From a checkpoint of a small transformer trained on Wikipedia: vocabulary 8192.
MLP neurons of a small language model. Each row is named by its layer, matrix (up: input weights) and neuron, and shows model dimensions 48-239. Each number is 128 + 32 x the weight over its row's rms, rounded and kept within 0 to 255. Numbers have three digits each.
After each neuron's rows, "fires on" lists the tokens most often at its 100 highest values on Wikipedia text that the model never trained on.

L5.up15:152102113156124115166142144168143121131171121118125066128151125162166163103094106111140125176171131099128123147112099085134108093153135068168141069098105079105118124138084165142142134070144146090095107152109226122113011114109090157110173098148177131076098158096163146123144148082115094070119146103173095172154115154093145113081131151107136148145152137162119194159138131158191187116086153110110141165118131127162094160093167117180147137165130140172146129135100179165132116186149116128091204087054100193136112146130137151130128099081135160152144161125098053076124130108102135081
fires on: " Ka", " Po", " O", " fa", " Pa", "ma"

L5.up982:116179092186122114123115161073144170130165129146123163125095153136134149150102188134139108138104163162156092116113108102175091086133115113099167069104125155149126157137155152119074083175124104198100115087150159169125101158128132125154105178146128072104111137125064127202109080108134132121096112129099106129148188175084117111123120129077148104157108163153180110137126130142159159113098117155105156101112130102164138150052171054153114151111155112068131108117069141134133130160058129138075130129117067128156126117170135097132113158110099097043150172160064195094138130078148189131
fires on: " a", "A", " 18", " Sa", "19"

L5.up90:084127115074086164125165116142177119158110095086081095138127197117119065158197124150159127119181161093134103134111089151111134122149128076141158156155207116146118131129136189117146083118135125106171094118107100130102172149118121101157162165066120178104087058105233102100099060090104127073103119124064141086136119100139140119134180163135090148142125091119138083148099107149118092100135122111136163138119168118153106119110147124153106097159115183116136162165144144178087082112118158126148089151104090153140115162156165144143171127132205152073135114156094187193036067102144149147
fires on: ".", ",", " —", " \"", " 7", " 3"

L5.up530:075171160062131082134167142126116158122180156125134082177131107094147195128129099173167132181070118130149165129165094147049142089110107109110137141165147106140143124113133141120138077072066183087131105100077145193127149145169135156107135131125143119150104121168142124161066137100132085155163122123074098116163138203128142126201161161106192078135138168092135158132094123100068140122091148146125166098123130140111127081169122134118128115152173132163178212137188165091116138106091177131157184143091120174121120100100055097110130149198122163140156145144129176088106153113176145119
fires on: " a", "y", "r", "k", "or", "w"

L5.up140:152084162134109129105102133061113164150153069123089111117140148097129089107126127151143161132116170152108133064092109190189108102148131137128107112198153077175095122187141127137107117157167113086114157126187152137128113197162067122051085176131140142109148145131107057140105144156182062181140145157095146175144107106094151108146177107174103124179124115143089051124092126056121112156164183086148167175142148109104063139085153110083135164116167092145131120132130167151154083121128101120100134075135095202143115102214122129106109133117114148120143171063113102137138123129201140123
fires on: "e", " album", "ch", " more", "sch"

L5.up726:093162187143183178090097131130119135151094190096120115158149156142130182177090125147108154162087087119115114153098079084042121125154137101117136078119083145123134079181089097131146081183189136130176094185062127155123106127112126152117075120145102131138121125120100170071104150120141102143160120110061168166139145115145133130117125175158137144125181103114154111132136136138098105123037106144092129116088146175124094128095129167216108189129174092109131162123156136146134128100152112099090089080098155116085092136072117116161130116150169156169119133104149089121096128149117193135
fires on: "ly", "\"", "y", " often", " have", "e"

L5.up941:135150187125139097104177143139108028169203119136150139144100122110104093126105132151132187139106153127111066150138113114102123137127148121115107157101174085136134089188111201161157149126131136139079132073199130171152101097133125131129181103116121187145093194139092208172134121067092119172129080133138115062085101148125130149137134140117058141156143206130091160133095109085117139098125128096137172156134084204129103137095175113079122112085167136120170081134093154123169102150152131135155121176098104142086064130112114143107158132115155141138121125105158088130193102148149155158
fires on: " re", " dis", " pre", "Re", "de"

L5.up676:069141108168038109095109161109086129117143120152117112184175151098063113123180144162167141132090097063130174166079175148097078177125142145147135065144185134117138110106110143134098138100118155128152132099112084089100130120128097155118132133122124128142185108151158134126183115168085119142109150158113137102097111174159132140083147115122145132154074099159186157100091136137123128176092122104174108159129121130145131127150167143122127111182118173137173128172143081142109135092136182117160119136080164122089087153121180119154127117131121193149149051083136076108077105080134159111
fires on: " a", " s", " o", " under", " t"

L5.up843:139140120149129141125141212142139121138089137102133098111123157118156113129044112136095127102120177105126115202135138150109093117153056216092112094130139117129108112116084133122093167089184169114158167149143082111054123125154104135138088106137118094120102095087191134083129099072148126189185098125068157113134150140103136198124141168141124139112109148115096118145073042130143146086145027171125126092166195155148123076101152090116129172161175131141101156177125143151093109173112168156078115144161204085112169089165128191130143099145120122104090091131132128147063143134122154118
fires on: " |", " −", " +", ".", "oc"